Weights of a small GPT-style language model, trained from scratch on English Wikipedia.
Size: width 256, vocabulary 2048.
Training: a variant of Adam for these matrices, 494M tokens, 7532 steps.
MLP neurons of a small language model. Each row is named by its layer, matrix (up: input weights) and neuron, and shows model dimensions 0-255. Each number is 128 + 24 x the weight over its row's rms, rounded and kept within 0 to 255. Numbers have three digits each.
Before each neuron's rows, "fires on" lists the tokens most often at its 100 highest values on Wikipedia text that the model never trained on.

fires on: ".", "A", "-", "l", "ib", "ar"
L10.up899:122115140109158095114104137130160150135162128126087115111091194124094150117136121104134140155121176100136132098143152114143111125098098130144118156191122100115107103087099148113125118105082141096108151119159092163098100156116126165128120100153139127099091125138107080077127138139132137116125056113131116151153132158116117124149102140122087086120108090125138094140135103103131175149143124118135125134145119162172125104128148128110170111092110138151162122123108106112099150126156132136143140145115124140156089142151110142131152146153160143138195152143099115091085116162121094133132095130179110097158112137119135122092111118139116159143073152150142147170138148131134116167147111117161164120142099138138161137100124147108127110126112171144108134114107181174149148165149113

fires on: "p", "ing", " Total", "ong", " years", "if"
L11.up398:133137057107125140172141131130147137143189142168076147103100118134130134122155159130123086152142132112104135131124096112129112128079113126188091152132129146114140115157139140142119135096118131102178165105107106118149162137136091142116132121151133118100125089158105136161127090133139130115148068123113156112161085132107098139131147131101119118128118095131127143094139133139137151115122087146103117130128165135131135130143139127125147086136149121091134135158108172139173135067104122134096141129134125120135149180086102153116136136152091123132134170154112154123098122126161141143115127140082074137158161115098146090143169161104108130067113119160163151127183127098104120137158148103140150077149155096113107104096116152168126138137148154139128135133159138071113134161120132

fires on: " gr", " cre", "ur", "es", "gr"
L17.up876:105088146115090154151116126171120123114123160119124135099100148126150124175131127119142136128099127156094096130109136125112082121099150114174092136124147142117129135115115176096082145126150106119136158119139093137118138157171157127112113115122096148117154126140120144110162129138108131098119094151087114147117130145127130151070140113109163087163135082133098091131130135141122115085131159122077167135167096156167160120137074116151108131126138143148134119076093091106120145135099130127167146142140137098091162165152123164120145099129115120129153127159119152119148154140109162116144145156118084093168109140147147124106130110110132131078124131178098103150151143146147089059151110161130123153122168143143116120128079142122167106144169129112114090093120088134166134100117098

fires on: "y", "ing", "e", "s", "ie", "ove"
L10.up280:126076098116096148102141152113088102148141130166124138109130129071125113168146164152171124128122146112138173116163094142133101116155163156171101137101104149112145125117148161125112134147125142161150135122124148145127181133122071114115121127089127131153149104162138102151098144152151152164167122091145162146116132156158157128184112110118133117139134125134140108130180113117092133117122112115085089160145153154102138157130078120165113124117111159129151124122134174126171129119096131123108108141120148128133100154141118148092137124164175119123146127130119105085123137149133158141158152126137083109090114100069121116116153162097067096125149090221125135166106143128117100133132127124130117134168145115108097126112138106120136124120105146101096127126086107130134162134120149

fires on: " would", " can", " Re", " re", " App"
L19.up102:145170125090095108126127158144129122123119121138084119136102131121160107176117114156101134101094156135136116190063140117134141089117155113169155138148077107136086144118128133116103149131112123140090104099096116158138123127146116154127144156102125144133153102132167108089150150137143134110120139137140120134115179092146111156128149102127109080164139128101128142134129137101151195109139115132144145134116121157117123174116133111127160158117153131101139105144137156078150109140081139170123075176141108112103115171135129149102070155135092128133103143093123148111123084090113126155123145148108161112143150126105090131092144159132117105176090109151157113110118126182136124122161088130151147148167149151100130126135136143140131162091092126137147144145119125102122137162082088

fires on: "o", "ar", "el", "ord", "ell"
L4.up50:135078096098146160144099134107136117137126151156132125136127125092115096127185132134147172093160133104167102159118141122139111119067133102178125137091134138147128081114121148119120130106135049101101144113163125087123152125141148156103124089143115099128153106150121138109116113176160112138151149127116150124158155131152137129124107091096111152189135159155158126151144103127156131125100163168140126137126133112108080119124120131135142111114175154135126093134135123158166124157115143119162104123109075106141134112120110148151138124136161095155152121164140105114129143137115090121058111162122088176161117171126132110093122122157130112061120107156107129163119144137158103109161122120115142133110125184101159134137114113130151099100137139137142162127120160132132132131099075

fires on: "it", "andid", "if", "oin", "is"
L6.up1000:130143078104127142148105156119105135166187127109118161092104121130113099198116150104137145138137130105095145116147142132102135102126115150128141131129143125128108088158114122115129132111177128153088094134127136096142167103155108144103156146107149131108112108144156134087177156081168139121132147110081130133155091151147109148118120077116161094150123130145155120118097159145147123153164102141100100120138143124144155146137154135159170141123124109167177110133093112130089152143084117139128120133152114107137104091183142159134097147103135084108124179106126114140139133164181137080146135150123120112122117141137094125119134114120094095121087150177114113105122121099104175119117127151140137112133109177132152160124097142124152155161108159145100142138145146138087111128062121

fires on: ",", " V", "ev", "av", " 24"
L10.up986:136143133098169136138127117110133164120129135108129161137132110152099106111128075135091119110147155082118120118139128130151130153106130148145134146121083165161119123145110101117166154129105119084108152128155136111067173116121134130133116143105164149110130139122133136126138071100125133103170107122120108141099125133137114081120145136120162106107097143120185141092110158115102094143151131150128105137133147105098160161119107138096136125098110147137162145116183106134178173130089111105124134108148094148113150133134188133142113124119145155111131126112133181093065130121126132121140147131112140111187137160127094146117159140153141125107077128129139102132187122114127134136169127157194107116091150141172116127142073148140119137122121124137146151116138162158112199097083119

fires on: " German", "merican", "ian", " Germany"
L4.up384:099153159117147128110112107108124154113137117126128168088137110117171167094120131110127188130080105128100133134128106095152144151117150136161116161112118142105099153101111131084155099178105123125117142130146113033124160080101098101104127148114102128110136147127114099143137170115143116157156113172090093088127144160155101160134107120100142150158160145103159153139114092090146136104148126132046095144141133100125144148125138149133162094125143123126133108100112122124133135165113143121098152116122110119148137162132094133156119124137154157136113152164150136123137112137088150168096110090174117139103132111121120093176180126139146111125134152108117179142125166083133139125122150151112119150119092080144134125099105153145128124148127154113135119142100087125144118130102103

fires on: ";", " |", "."
L10.up135:124095113120160109129056167163128149109095151155100132119156165103170147181117153081125133124170161141140166104111100078101135143105161108159097152157153122114117127111146134133122153175090120123093189110151101140111119134139118208102141130132116148156129124125133140139098146144120101123119084142148147130107130126132086122136100140154072122131128119119120102143144132140072175160133122104144135135126131170115112130152125105114165112054142123137138142135108116111119136143118118141145148145140094134135111119139111118132133145139115130154154137135138155107098125158117146131150123150140126133119081098113122168069097123150091108096120150143114154141175142149123085099134134147126168155142140143105098097136104150118161127090099175122163155140148158135176138124120086

fires on: "v", "f", " f", "t", "m", "'"
L15.up541:109137118120114122080125121165131150150127124120120130124136087154148103130144076118127141133165170148165153200133103155120134107097160112146118134127112112107113109086068160130108154111104107091126138146114179094114150163126104158115158137141146130147134069112144155130129155091096144136127111089102103170143103133150132115084063073157130105100111164135148109107137110139105143146102125123135118120145123131156130124134134117163126110163110090131113134150177105124155103133180129129175134113184102118107106166104113132097134114148149137142130116125156127118153102108149143132131110155121110147136152120121102141131108143134161116147091145170107091136104118070099107120116135144162093121089145152151098140182159117097176151131131155115154119083134151118133111150093108

fires on: "in", "ing", " D", "if", "0", " H"
L6.up662:103106116089126128101119115115105110130146149098074126112104117113138148131079163078130141135114146123131111131118108107151119160138144106133107147104141154141143072151161136132166138171142097141160095153169104075100154116107107108119121143067146119116127098151118145129155118152155145081151083112143144118085132158120122135098139090138139141083121145117172165150164125118104152134144113136132108147117123121118180118156140123140109155134117136106134114138116144135109137100101116080144119107138060109120145136164139173135125118163150105135173132105095112089118134147142148153136118125136099134136098111126159118100175110141127136104133143153143119129141135118095126109180184110130097140125143118138144112087150123186127116203120139158093174096152168123088165106109152

fires on: "A", "ar", "an", "ines", ":", "R"
L4.up48:134123115146133151167067151117151128113142098142120160087144096129139134112112159076125145116173157096148134162130122156158143109124138123163087126150167108103108094148132121091137108078129135114093132133167152126127134026189155156100117159162123121144119119126136134143132162116067131103134118060137118120087084159119129117117110151134134112132126128086146131107123139134118147157163115109102116106110082143109166176129119159130154186096119118160099104124108126143128154152112177152077126117135150103136120094118088110166100151134097104152147117142166126125132091108137091121067146156133149100107102140120115096114121161122130129140122119133149117128112118148118104152111110128135107094124099148130123093113130161119115129142122148124097132154133171127111140143133117

fires on: "ur", "ens", "ourn"
L11.up526:131148118135100130136115173139091147125098142122115134156116084169106119131128138128154080119100128105141157114134156147107114201130152094104110102137121136094089058106133148135109132141154149099104148118156111179112111104145125126130133148143175122108142087100106138061103169129115164131076112114108132118121085101131132155102124126135115101126125140101125132125129155126110142159108132153141134122143105145126101147105115117111156146102180128113145134113111083131161148135135110174145146104121079095146124136117105107122110119104116107138196114125051118109092149131132104124149143166115139132135102129161132126124161126169131140119138152143076156119132105145173091130149139101123097120114139147077103123099117069154159165153130144122168149137100130103170162108111120

fires on: " by", " ", "ult", " ext", "\""
L11.up137:080106156151127135128110113131123129122104100124117136156119129153143096149146198093111123105118125129125192151121107110142144103117152131174125136114129107104136133152086123125167164123106113087105171151098116140119058160113119137088136145086125131115131118103134141146100145105116115090115136123161166142152115124122138137144107125097153131108132124108139141142122115118126101159128107108137154166086126152155179142131106148114115144157165110118145114086108133095135154133157122079099153096125098104102108103128088137124102125147138140118149082164135183140110111115101126116131137110111142131142114109081127109114132132155148104138122119196163143095157061124145069121090125141152136142160121139080117147140131161182121188120099157126116075123145141114155160128163131

fires on: "ul", "arl", "ap", "ur", "own"
L6.up398:099063139122089145085113130135112116151092109132143152125139093120107103143144127136115135153150140160124105113121147144113146132113141147140089122143104100136126094164165171130121154117156142132098157078107135095133090083198103167144143122097117118110119098166115115122136139126139127117167121107141119180117107125158138110110116121118166127114128120123122055118152132129140140151124101136167107134129148144165148116153124132129144153147143168120113081139125129124104121154127161052092111091097159099144104118175170111137139078137123079190133157125112173150127127141143119130130113124146142118117162119162145114048092139144151137116135094171151088119167124113143101119172113126118123106115113111097109120112125125132134130098136129114147127140134165161162167135161135

fires on: "p", "re", "ol", "ur", "r", "ul"
L6.up1018:136135156120106138097100137164118123124153135133139129094146097129121125108192113130178146145128105106169156077135121151123076100099165124109126125140136125108126092169127108126103129156150124134157093107098148134141148094132150158163152125115119125123146140186129132131113140112143139128169121118107065161113113146152132104093100124148157091125134150111170138145102094129114114119122114167139118150145145135187148117126093138160156170133158156132149103148143091118090152144118081126097123149097140102092107167119156121145098097135097125164149110092137142088134110108130114161112083139122109085104129136129138171107107129164109116138094081123089106145136095146152101121137080130085127148133122105107132138129113078104118150156113176114154106138154137104169175100144102

fires on: "gr", "or", "ol", "ur", "e", " his"
L15.up133:136085077158098090134131131124177126137119119147119148092104150118126099176155141104099136142105135141150137147114118129128112129133144122156129106125183129149157094132082124139083169124132138140116157091130067117136136109149108140113128122126129148134129155129163148120186156160162158130129115119124113080137061123171131130125132137171167121128152110136126105122158180123079134143116088141095105135158111151147192118152114115153125154131135193136163134148150147109128140084124096109101136076144096150057149143124111086139097121104102105102152138148105122146142126108141137133129100150126152137119156110127148104126122120104076119136114132175128095140162093092157077095144126110139117139140130127154130132127127158123116095128089135105142118098110122123163079113111122

fires on: "ound", "it", "ag", "pen", "oin", "ces"
L4.up2:079126090088151112121099158118129093135153138089073108129125090143123105140121112043111113109115111129106116107104123104122105116165158165129108150122156174151120141135146154090150106152121138109098131137104161101111110115127152133094117114121120116150149088114144153125124132095132135163109144115106129127153156147119110140165126054130114108167131118169134145133173145098112134157089118131125132114172165141150107178134115144141152150132134132114134127160128112141111167171103118159146155125147173118133108088168154138112101113136133154175068081124104121123129120091114125137141116127099125120089151150137114118122131116153098155109092134137138144145120106075076101089134097136144132143150115160133106139121150136143163108143097194122176131133165135137108136173106129

fires on: "-", " g", "S", "N", "G", "A"
L20.up949:095126124117110166109116158152120089157107150164098154140107144130111111160131139086095146145163094079137141101115108121136147129116150107123137090133127105168133123154115159157137098100065103146124166088109107137146123105103095114117096118150105094164141149159114155151131167146170102137109135112154154122146157114101103171145099104094107089120151145136156102114132099118146160111102165109099094129145150154123105125144120161154171132156127142145110099126091107126104124095094116114165120115148150158115128134169162162119132147148159113127118136109137117143086136114156109193158119085155131121139102140129078130068136127120149138134138092127116139114115172165191106072135080124136126121111158129169130109143110128131174154130139164142148119124095108128150141146151131

fires on: " not", " would", " be", " can", " exp", " could"
L11.up786:121164096069116176158111151130153095098073151153140148111111116139118126141162098095112126059131115104152144143111092148126104143130150079175124171148146131147101134159123114129154140174102136092108137131125137149126118131162133087143129108177123152104148086152151129103111145107140130130163113127144152189103159166119143180096129144132122100128100160112094115120119096128119158143111137109141142104108123126119107099100140133132135161143157119133099114118151120117135137183117111154157125149145122140121121199155180135152125130136115164128141125116093129094120159119148107132114138114092133080117143151112094150118120134141162118155121097093123116150125097138122116136140075105179090142174154156109088093174092127152143158121107104125155153137129161159132123150123113

fires on: " "
L17.up604:161128126102130121131143130109127125131074137168125121109135083182162132120164133122113104124096157095151144110119140100152092138119124114143124143144125115106158139151165174128149139133098118105158091135157106105086118072105119157148136124147150196083156136124104131102169144126122131085123096126114104140137079139152072125110160155129146126096101120092133121144142129123111110090143145104085119139114162133130131165139143142154136165124141137127117156114170141137176125132131076106119158164132127103097171171158113175126157130121170151150153135162129101143115104098128118121130112152141108116133138113169137179142146135120153117162119114130115102096150097172122119106153079151122125104133139135158131090114132159168121146124114111124131125132137165096126142087036122

fires on: " •", " population", " Time", "ens", "ts", "ulation"
L10.up888:129150097121127165106110173160100130138115135121110146140084123169137136194098149155090125123185120123129150168130157116079175111119142120138125149085093102137119105110178110147112147125200130085119151106157099127162113107127111129154138150118189143148167115134112120100158113150090128112131121098155096128128114135100108146140108132144136126151127104142123132110161145093126113159157071136129096157170081116148172145115102105137135161083132158146130119100115145116148118114087123115128113173108099118083135129127095112096073137115123129129129152127131104102134120084170121148149172149123149088119142114111123134138130132115107112113125155157102121118137113127153143122153091129137126131132143130109183082155114100116143140160130110097171119101094154150166163139101129

fires on: "un", "ann", "ap", "in", "ak", "if"
L6.up104:140118160123115125157093127129136161160096106150162176090139094133137109120171128154123091099129125147135114176106153160144121154114113139098081115144126140117124096144139114129120107139094155099155126113148107148115113120138118092160136158116129139101127128170120116137168125120131165138109076120131116132067095114108115110074133134115142121137126094101133142102099120132114124160136107103106136137159102152096106119100120117145148098120142151159175139136144149165140075173122090128136111112101121105168144087155134121134145149161121073169145168108113084104094124156120153171142147122092051119107152100144096124115122118085111123155133097101142127107115126157120101088140150110100140116135124094147106107108141108181149132161108167153101172133131145100144172138131156

fires on: "y", "ing", "to", " and", "ry", "ot"
L10.up170:104132142126116137093180110097102129144147125135126130150155097137114140162129108137137132080163099140111137130151097074088111101117134141136077129109108137099100102161117141149169113116100115138135136107118130131109189142120097165088149147145123134121111064145075129143099139128121163126092135154156128179123145164153138123138152126105120069108123126154122076131165121094087126176074123111102113121160127093135126146097172115119135125140163137143115159102114168115163118116127152076131138112188105112112110167147156134140110117118152141129137123093126105085130148110109175120141166110146142120114126088122094157108151111166116117113116095143141132147167137140135129127165150122176134156130144117136136118147104124128111178136103096113076153140119185123125141134100138

fires on: ".", "a", "ad", "o"
L10.up656:122110153161135150133093114091182103122130146125127121070153070157124111130151144108148149157120145101088140083086134142175110145127130136148120164185163113105140119101117177118158096143100087130109134142139164116121131119105082177100140152139178151137079140138133102135141095110118125146135120111135141152128159119112106151120122133090158155130120164083160127112130120117119120120104147141139106127127094166141153148148087144141145077135151154132129146127134140104121111154158109120150127159127140130173108117169130164136111101130116156124143170104141139126181125160123125133092108093162112138136082144087075152084117116173113126099132161124113087168144123112114154134165129165146131121139091122130111149116129151124118146148151160128107089106126159076122133107146083

fires on: "n", " Year", "ra", "ly", "ial", "ron"
L4.up871:167133123143119133119138143137148101159124151123126096088129103083122141162122175100138127122151073136120102154152089105162149123095159165153108123147119161151105150133146128140152126114122123096138089114185085105135113137127153121165148093149156130151102097134144124163148139161103167126130089103163135133113126135149083128108145160103106074146118162118102146117144096137088132127121132102086124155162100130081101164144124137137153120113105110096174082078134112160175106164164155126103104115124108141140121135119124139091139142130120099114156087146093153109110164149119103132139116109143152153102110105131149140129189103168145124107119126161138092073111149114106134134147183164104118105149112114117107116114154136143118131104143108126110153095076138133148172140134142

fires on: "y", "ar", "ri", " Har", "ry", "ul"
L11.up424:134083142117121154186114135157131065140145124111132138124127075126113097134134139164122150136146096100154126168134106116106148118111120121123127126112100128139139175151135116147164106121125141114148153104116133142145146118149132160111143146139099150139105112130083143138098117148132109167109091117139138165139144114164121123146142128074093137075096096168164094109146097146131098142076117165097118148119181109126076127135119120133175114159180136145153120100094127116146135108114113075095134127140120153124150100110183129125116122137120118146132149167117114128136111100107113102099102172153117102173079144170133105104158130151132144131133165166128096124167125160106069094161126114120184146120131137138118139131106101144148132109128097173109147124152171117096144165111094

fires on: "o", "es", "e", "ou", "c"
L15.up729:135134108155122156140129127129126171145133097136141191136091146139128110129099117116127128079134146113094120108153107138149118126092118092097160137126103147122128120150149120121137191106068111123139103128139145111104131152130148119145118115134098149133118127122119156102152095056138152150136161117085106136139099139141109123159121113163079133132108155145105104119131127159099137152132136125143135099121173167181133142119115126149125150106133189100166125142143120122162145154161128110144069146107122120107104179140110160147138105132129098133144099158131165137077122119136122085125065096125086126138142175110120129139116096143138129191118119157124145104151144149136136125176131133101118094151145180126145131104116123078160144164106144109124120087155077146132081111082119

fires on: ".", "i", ",", "ad", " II", " Paul"
L19.up471:140109177140126137146134094116132092126147137088137140080104123124144152182111120162112130103115081124058120155132118113158112100141120163083117118100152120119129116126121164106144139153104113070130098116099107142118102111150124134095105157139120144161133138119106150137116114130106161081142103098092140087130139165139171127138123120098152156108148142136156085146121102136105121117120106101080094115145076139105112145132118126116106123136094186151155112132129125105134132111115115106118137129113164156130136123090137152112100079148111168141128128115124185124156095121070106109166113099132135102101124153116139108130178125174096132111137172091112102144131120126123097127133126173129118179150118133125110169115088080091133150139142130103124120118141158077147151082099096

fires on: ".", " l", " was", "L", "m", "s"
L17.up171:138148114110135123129092094109127109132097151148135115140132116127138119128127094109158159123117181160125154141164128102129149158123168103133109167107151124153098104130141143097137138139064093106096158146132115169141167109145127152127133127121094107090166101094159087159141140171121093147118124083128124095130133153089155126105121113130083125105109140117105138122149063117105096159120104157124115118080154101150147150147117146124120122111140170137147131109126131150128135170081143151153144207134078127113142162142149167159074141149152138161150146170135130096096070096127144142136112123141116092105125159126098142100135133107143097108127128153111135128081128102093134187145110113153153151121116129071126088119114103147103159149140127122111145105113136128097132131136108

fires on: "am", "ort", "ack", " up", "ound", "ock"
L11.up530:119080150089132144159146159138132136124146151147111103127103145134136141137155088119141107125106092148152161137143124062089133162137129087164116081149128139158140151133148126091136133132118064150091079144103156079147107149100133134134129132129082148122135112143097133103124163165131117167102115119190108114116103142119111118121110123149138087115093176105164124107120108124115130169137143145141111152108084136152101112108125103124178158156179090095169106124107108125125128112118151112125108146113117163121161097105134110138103125178155171124143118129115135094153099107110131157158109132140146109122121082149138182177125125159125123118167070141144146115116118189149100098167134118086133155111147125149131095136154113141131153108105140155129138096114135118141161133118114

fires on: "L", "S", ".", "A", "N", " l"
L20.up630:107113110149141131061068104146073121161129154154140168097143141167142114140157126101117156143099114128121135125165146125152133104171158127161112127102121135178144138126096129139122088165148121123144134128103125141138139111109104138147133140101058089141117115135103155113152151152157158130135050118155164111143102148121118162150098123128137118149123098135123123143150113159121149151135122088135112121145073102143135157173109133132123187126141178133159150109120142117109115119124126142135119161107157142115164135149131133082109132105132107150148086173128131136113112144119117143144075133167131130129145123145072124103146113119136155151075118100134136098168138114126111132134164103111161194104125129141113127156125164121158113166137155151136160083101116107157116160103087

fires on: " ", " ex", " comm"
L19.up867:131130131101111207122081111117147123121099091103110148179107079123155115149149147154125113087106110133128175138135149149122121154123121140134109094110117104120116115168129163120122119119115124105157121085124113147124113087122151132129133111081114187094154143119098159122129119095146148061114155129156107138128109116116084129137107158093121137099133169150149110102095147143112120077121144155148159153168124151148153166103150120114116141130133174126106137079154172145194160176121080141109167122119092087111128118120112127134120132145095124108152154134140111126132087134101137107137107168115123174147123140124106152103120131127169129179102093144079115089153071156131158111089130141118121119136122140137128126135127137086110135131136153111114097106146110166138132133134130

fires on: "g", " g", " G", "m", "ed", "ro"
L15.up204:136139129065132165079124160163148135146105152086116165141093100126148125164166134143126146126108115139114157104097129132174186152160128107128137159143154109141117084158140128139164119131095097111086124133158147142111089130127121132144119122168177100104149175142083137111132125092066164143102108149131095133111073123125137161129128117163135116122077140105087102125117133180134106160117141099122138114100131129082139136132117128133143120084128127132160126111147153102118128131121095124134127113075162138141103132123099178114162117131140132123148064134118089089149152095114166099115135134158134121129136144111152124160145155096129123136122167140079134133122106183118137149160122116144122157123150108158106108155124092139172160146136145127077147124112098111132117095117136

fires on: "t", "an", "ar", "ov", "aster", "en"
L4.up356:116114126120106135097124175143124153099127056128116138129165135150186120140128156139165128115153171061122159150125131140135147125160122141182093147098129114125136131152149169115158137123102142144096149119141111120074120104174109098106121100101146154107162111131099136091142117121100138135138086153123151156145131119129086125108129133161140123150151119136152162142114137160128182120108139109117099124136162140120159101150111111166094109164100149124150110160149103106134178146124101104107092116129114092115088126111122132147159157127148116112120124129130153128121120110121085121108134094101114085163089159124122073176144133124131127154137127141105105126075153137056109141102094178152126113133097129126121120157123190091153135144160133138098097141125162106137135125156141

fires on: "ant", "y", "er", "ry", "p", "et"
L4.up910:128152128102133117115143079118130131153135135144166126086166099152079101133137130143124128086185112155138127169144106156122141114153123140133134153135111121073093139158110100133152125135123120143152150142144119121119129149154159095156178149156111171127132129141124162135097116135143144144130101113148136156132154127151141132141121140123085095061150152116132130124075106087139080147128124116118119091084112087146143172129105128168160137168134150132171140138120171144146089163114128137162154093139109106119113107100113133154147122128132126185121093098128156117110155124089128110122165113140075104096109138096128145109101101187106167127122115136109155112135163100119059152137109097138103137091155164150091111136145135121090142108118120114090124125107148088162147120156129

fires on: "am", "ound", "outh", "tern", "und", "r"
L4.up379:139123109107137119146106115146180143117095072115099135135131118133102141116144152128088145205105178113115102099134123095085169144181138095100106138140120131139161122113142101143119163122123097153134141123129137085114112124160129110177156093124115121092155139162128124099122135134149138128154136138139117142112104146150114123112147125178127103147112187122178141126155147106120159162104090118122121139100127107136109109134115148106143156146148158148160071121088138140145126173128151140152104149091127093143174093095148100139129118195120133140143129163143164084132126141142140095118124098126127111128075074110067156133141160137133140103156090127072167130140105147129122090164138147098120144131114092129163119129154096086131121141137136137116115130139149145130146127104110

fires on: "h", "o", "on", "t", "."
L6.up776:082163127133137141121139165131163132119112111159130120105126106121105100153154137143163100145139154124153144140148070116136121130115107181159152135119130110139175088038148129133116113112088141084136125133188128156138176140146121164126163114133151087154121120117106156131094162105135158118103124107120142130148114144144119124140161151113140120131086177110134132154174086104097144150136125158148129140125079167114176107159090158120187125113114115138134109105102143126134112123109139141128124127141151123128146118103124161152135128151137122148106124132111139158148148174125175149137136112156121137140088117100136147106144127158103115103102139118139134135177108089163116159137104115132132113138171137101117154108157117143158194181138133149136113136099185090140136103128072

fires on: "at", " as", "al", "ast", "ant", "i"
L4.up894:142113140113168137136145128070120117095119136109102138110132150141118128152126112062166159098191143079162137133136160090153116178113118163141144128102170144121137090139108174125111054145092099102131117130106146158139118101148173150119094131112127134162104123144132117110101102114171165111133111103113082162155107138126129131122081132148155107109116164097092149125127100119088110096103119175126139131126126116164121139136114140116127133106160128110129158162099134142127138141091098144117123115107099099112101110135118129154144088140132121118097099181100152136120074143081129130102125162123138133136083172127158129134138169126148131110112108152108103095139133151076098112145123160102140156111135145131153105125166131097113125132134137183107123156116161085122152096125128

fires on: "ial", " system", " n", "N", "n"
L10.up975:103118129117143158145104120058114144118114086113108124065123125159119100157135125128129144118110129129134107102179119105132135154108151118158092164098108125161135124121131135148133153135132105151169111102129090140137106099137112119170117117138121133106143142116131101098161157126064110096145095057132151109115130161122098107108122139145124054138132087120141098112166136071117136097100129103128146109126129136118118158116103150179103125135102163101156154105135131144157111188107118164139105116135084145163127133126111126166140139131149136152178122111105121116138137154101116096151116080109112113136102104120149109168170133101141134119114132117089130111143093132147112149112124102108111124099128126155081054139130082157174127140117104112110153146129145133152174153154133

fires on: "y", "ed", "ing", "ish", "ished", "ure"
L6.up99:105106161146089183105152090123107100201120164184131125122143093091086132142146092159105121124115112129133133125110132152119112115119131159118104155163106139123147110132093174150137159124128093142170145161119110166107146154118059135125141120154109152126136113111108092142106101112168125148129111092119140159125083132115144144120159098127158130113114080099144141116102090087098113163118085143110133099115150142115110102157119075149121129110151118151157127118127146094140160134139101134153118126148111106154122140104129133131139107128139112113174143192066106092117109097112178149133174061140104124090146127126109126108162107136117092089097146147136100141087133093150120141115104119149141157119147139121151152129120122110132139099133158108137128119077132129123134149127124

fires on: ".", "mer", "pr", "s", "her", "n"
L6.up737:143132127112152161164143126097114145109057114149120150146129131125117118121108167121099162111142136160129150106159111070138167135094152101115105143141145124128117139133148139138095143104118082100095170149129124096109119104123112135077113088155081149117121127151120150096105112146115147119132126123123156125133096121155168136127154113107118123118146164139174155127107077162082128124151117194102135120098164087113076132143090153126135089099126156185083134110134115138138083124123091152131143123128141140149153143150180161128140110147166146115156118155128145111158121116135140120100105107112154131090114146131105123099143109140142087119137121172157147124121134099111118118117136114111150151158158111096078129083165163062114127105100106137157158133142125101153111084115128

fires on: "on", "un", "ak", "as", "in"
L15.up774:118079125131135154130122112144140139197138134139118119093081139087119078149117120147097125140144130133123150144153112130131125143147131177130125151147113132103116113124110156098107185131148121122121115124135135161116182153143107128128102139137152100105129139112095157115175153080167137097149122068096081156131114099126119126126127144144099111126120116151153144145101103125089141127101070076122129140123135121119141119158148124138137097143139148130180105106134082145156102103116118091149100142130173114082166158192094158176134134140100140113113129117090134128132139163123102109105113154133194124144095149126159056118132142141139171127136114114111079152172132089137111092139147095102140125126117157121125117103110153127109139149137147155121101092104160103141144145123155

fires on: " G", " g", "g", "G", "re"
L19.up291:122170131083145165140130174126098105172127134110132129170133135147160132104138146150116105127161098093137123085099130144147136093140132078096122128159117126118115113102143116098146152149124096124114101122128179152140123102125108099140138119125114122107179154134098145119080118099176128106087125165108132141116110131116116115073066148105148118112138138143125150094124124132107148137165142123136124120157124132104104153165107101127162131124107161140139106091091150125161110115114125139148150123093119144109111160133128145130115126162122136118138110168142129087137156136182187123120133151105115103142166124137126152156111124095139116068102150166079164149119138160173111155147098159188134135124150142067147129147111128091166182112087133142156114155147113143120134081115152

fires on: "in", "h", "p", "or", "un"
L6.up807:137099134160111133162137116105181148135139142155101169132129092118103122138112126131136084128184166125148168164171120111119160154113157123171141131155110130125147113145129153148126120104135163143142088101135098149097128097144110131145112116147174108105114121125134108160117115140135117115134123120157099143087121149130127146118122117044145090128158092105124097115154091110101127115124088143103126123176120167125138142160119079107089127120170102135135109124105123148165120140102124091151113105143123148152131135133120125151118105122156105142135152075062148125127115137134149133107167172126165153098110080142132103116137094126120101131116137118161115114184138082121116097109102099092134107129125106137142066081090085145112114163084129144117126082131128092164143134130154

fires on: " f", "f", "ally", "ten"
L17.up95:116094092134126145090111171132136114154122126153140167060132092105150123129168145142129107152119118138122178175117126130095124129114109123121109181155132112154076106140112110122108189115084116128140128091145156131115174153144111153125130090115117143098158129134074129108135098122137109122140055108129092154135091155093142116150108115119121171107127121095153145099128093127123147148130128141144165132130100102120118144095129094194170136132157108152157100156110118137117124135140103132169114161136113140134117181102124120118149075145121143168107153121107145117131133085156167132095063085125127118156112131115114121148155131139139091091114140113151115137104124094131154118130160143120140119116123118116109117166078119130179150116124118138146148091118143132116095181151129